Weights of a small transformer language model.
Size: 14 layers, width 640, 10 heads of 64, MLP 2560 tanh GELU, vocabulary 10092, 75.7M parameters.
Architecture: LayerNorm before each block, learned positions, biases on query, key and value, tied embeddings.
Training: a variant of Adam for these matrices, 1182M tokens, 9018 steps.
MLP neurons of a small language model. Each row is named by its layer, matrix (up: input weights) and neuron, and shows model dimensions 544-639. Each number is 500 + 25 x the weight over its row's rms, rounded and kept within 0 to 999. Numbers have three digits each.
After each neuron's rows, "fires after" lists the tokens most often just before its 100 highest values on Wikipedia text that the model never trained on.

L10.up672:515514491533503513516531485495459576492475523522504478578462496517519490466496518477485504506463520524501484557454505490509539515500539544530489481476529513508462500493536472520491485497542527506554471474458550544496502488457494511484513513521528503505528464524491533521486492515499497471
fires after: " ", " U", " |", " (", ".C", " from"

L10.up354:504521525520509452571541484486467531481548461466525534533498483532459505531500461447534530518496522470484531481516508481519534498447524498459468553479495468545500506484484483544498459485496506536526520573474481448498532489490473534471520538494531524497465469510490488471515498496521539490
fires after: "9", " ", "1", "0", " |", "|"

L10.up923:483500537495524541483518504512484508517486530495504515504477520534499536467487517456547511435491486504545494488492506488501500440499526498546500491499455471480484531505496533488485495511524519455505463466531527514499504489516456520478490495517469517465501483527517534529469493476506481469
fires after: "2", " "

L10.up1523:515443512520508462491494500526522525484490490468505508557538516580495440482520517473501483480481494480522484493503493461508549520519488529490523528531520479460517501491502458524477502448519472482489472518482499501512495448485513522485505521493496539466512483510511514487514533540495502493
fires after: " ", "2", "1", " -", "3", " |"

L10.up146:502525512518521500479533440471495499495505511513506503520485499514513518468513500466532515495439505476552487531493484482490565512499466513506485513482501452505469475488511476509495498526518522488513492533512536546526518492513526520528498525528516500513505480470527535479493546515495487478
fires after: " ", ".", ",", " |", "1"

L10.up1544:460482526479509479494495489490529516477505519515543465510503543562493485552488454512515494475531534501483475499462500514497487515537481498534522504524496490497486467513508491471490474490525531490489500521508551481499499507515530471536463507516481516527498525523473510471506561506471504499
fires after: "9", "0", "2", "1", "8", "–"

L10.up2528:518503522534483509489527507540515522511480507499485506526532503497507447500505514488469468490500476490521505479519445453474481505468507513514471521530506467540476484501484514498510498458507500514518522483507509558494555450463532500480492448508509504480464484509503534512469492515502537526
fires after: " |", ";", " (", ":", "1"

L10.up2217:490512525536507590461523460509502508484489467446472474503464497505471506500524485483448447471492500515534521494459486492515519482494514501483459534513541484502482493460515490524482504520504555556510518448505498462498526508492539514483493523519472473521508492539513499461495503465478481522
fires after: " ", " \""

L10.up867:487524550486492533489498474515516517509477564491545503497511479542476499472536504487524489459461520528475523503491469503519521484499551502540565536481503496503437476499491481487469460469494532497494536481466500496538554499480464512515491503502450509472521514475505475489450513434519455500
fires after: " ", " ("

L10.up1931:519530519523541514476537481524484473494473499464485534514552490517500499457510431548510499507517513515505525538513509479517512540525519512508498488502508489471496486539479474524520497472495477474477495514467482522490503488504496468540482532477505551487498514465481525502484510508527518504
fires after: "4", "2", "0", ",", "7", "5"

L10.up85:459471469541500536497473545516503481534498524493507511493545502512464516484517541497536503470510517471505485460517444494502487490503514605465478570494502504520505486539508493508458490468526478492496487521504472491475530495476473496496516544498479516512469496481514518484526481538504488503
fires after: " ", " ("

L10.up1918:534461519534507491533508491498520499495512511473511521504513464479478504527482508518492514482515478493513520468498482442514499510502478535543434485511507508479483480500514486524491478486526543507530540464498539510517513482491493489515511508499495515484493470507452510508507513489512549506
fires after: " |", ";", "."

L10.up1704:484532499542477490494547507504535458508457516452498515526530514500543467517475482510509504539540494480522504496480558530546490519502550487454488489453498485481474502510502522481531473480467521507487494528479486528480475475510498515503518517490534533528523513476498538488504430543521512523
fires after: " |", "L", "AR"

L10.up73:505526519479503528508515474524504487533488479480503490477505515499491504484498530511508510468510510535520510487528503489490491468502511506485490505533481487479495516506509487530486516545518519476522491483487507456549510502515527502512553491551505523532472498471466486433496567509534516472
fires after: " ", "2", " (", " |", "1"

L10.up1179:483488479535493497502511483533451502486509549488504564497529460474533441497502487473504519522488468490503526528503509488492483529490528495479489499498530466561491483526505499475485497504505489507472528526499482561468529446499522530520481483481514485502519502485497523457530495488577471491
fires after: " ", " in", "0"

L10.up1542:489523480483527520485471505488512517537505495525529484486478538524505476500503501504539511506500513459518453493482485465523521555514555528484479536510469499474469474481480472486485485448557518551501501487441563522485538547466490463474478576486474454476531477509490477504509521511553503461
fires after: " "

L10.up1470:512523509503505499481489481511537476431524471475516508488484548510531537517510488497523493484524529470514507486530510493512509551479471503515488454511453488474484500505472526524467489536490517502508489527488530489494468474487494485487524489527454527529450489510498518530512476500494497475
fires after: " |", ",", " USA", " as"

L10.up1337:525535483502524513490523493486510484505504497499522507541550495505545481494514460530453538498491518502523523523529521454498530529509515541525488479532493508491516534499493470535530500480520500521506481518452513478512543520486495491522475547554509530491437498441497508518517546489540514475
fires after: ",", "4", "2", "5", "0", "7"

L10.up743:540483537459472487543470482516562497471522483514465488522475517526447452506463506493521524480454510463483457526495492499512528486477499531503452469502525517515516486531502503499513495504508481529465492477531510464492524518512507520485521513535489492458512502508467499503493515485529515548
fires after: " ", " |", "°", "3", "5", "2"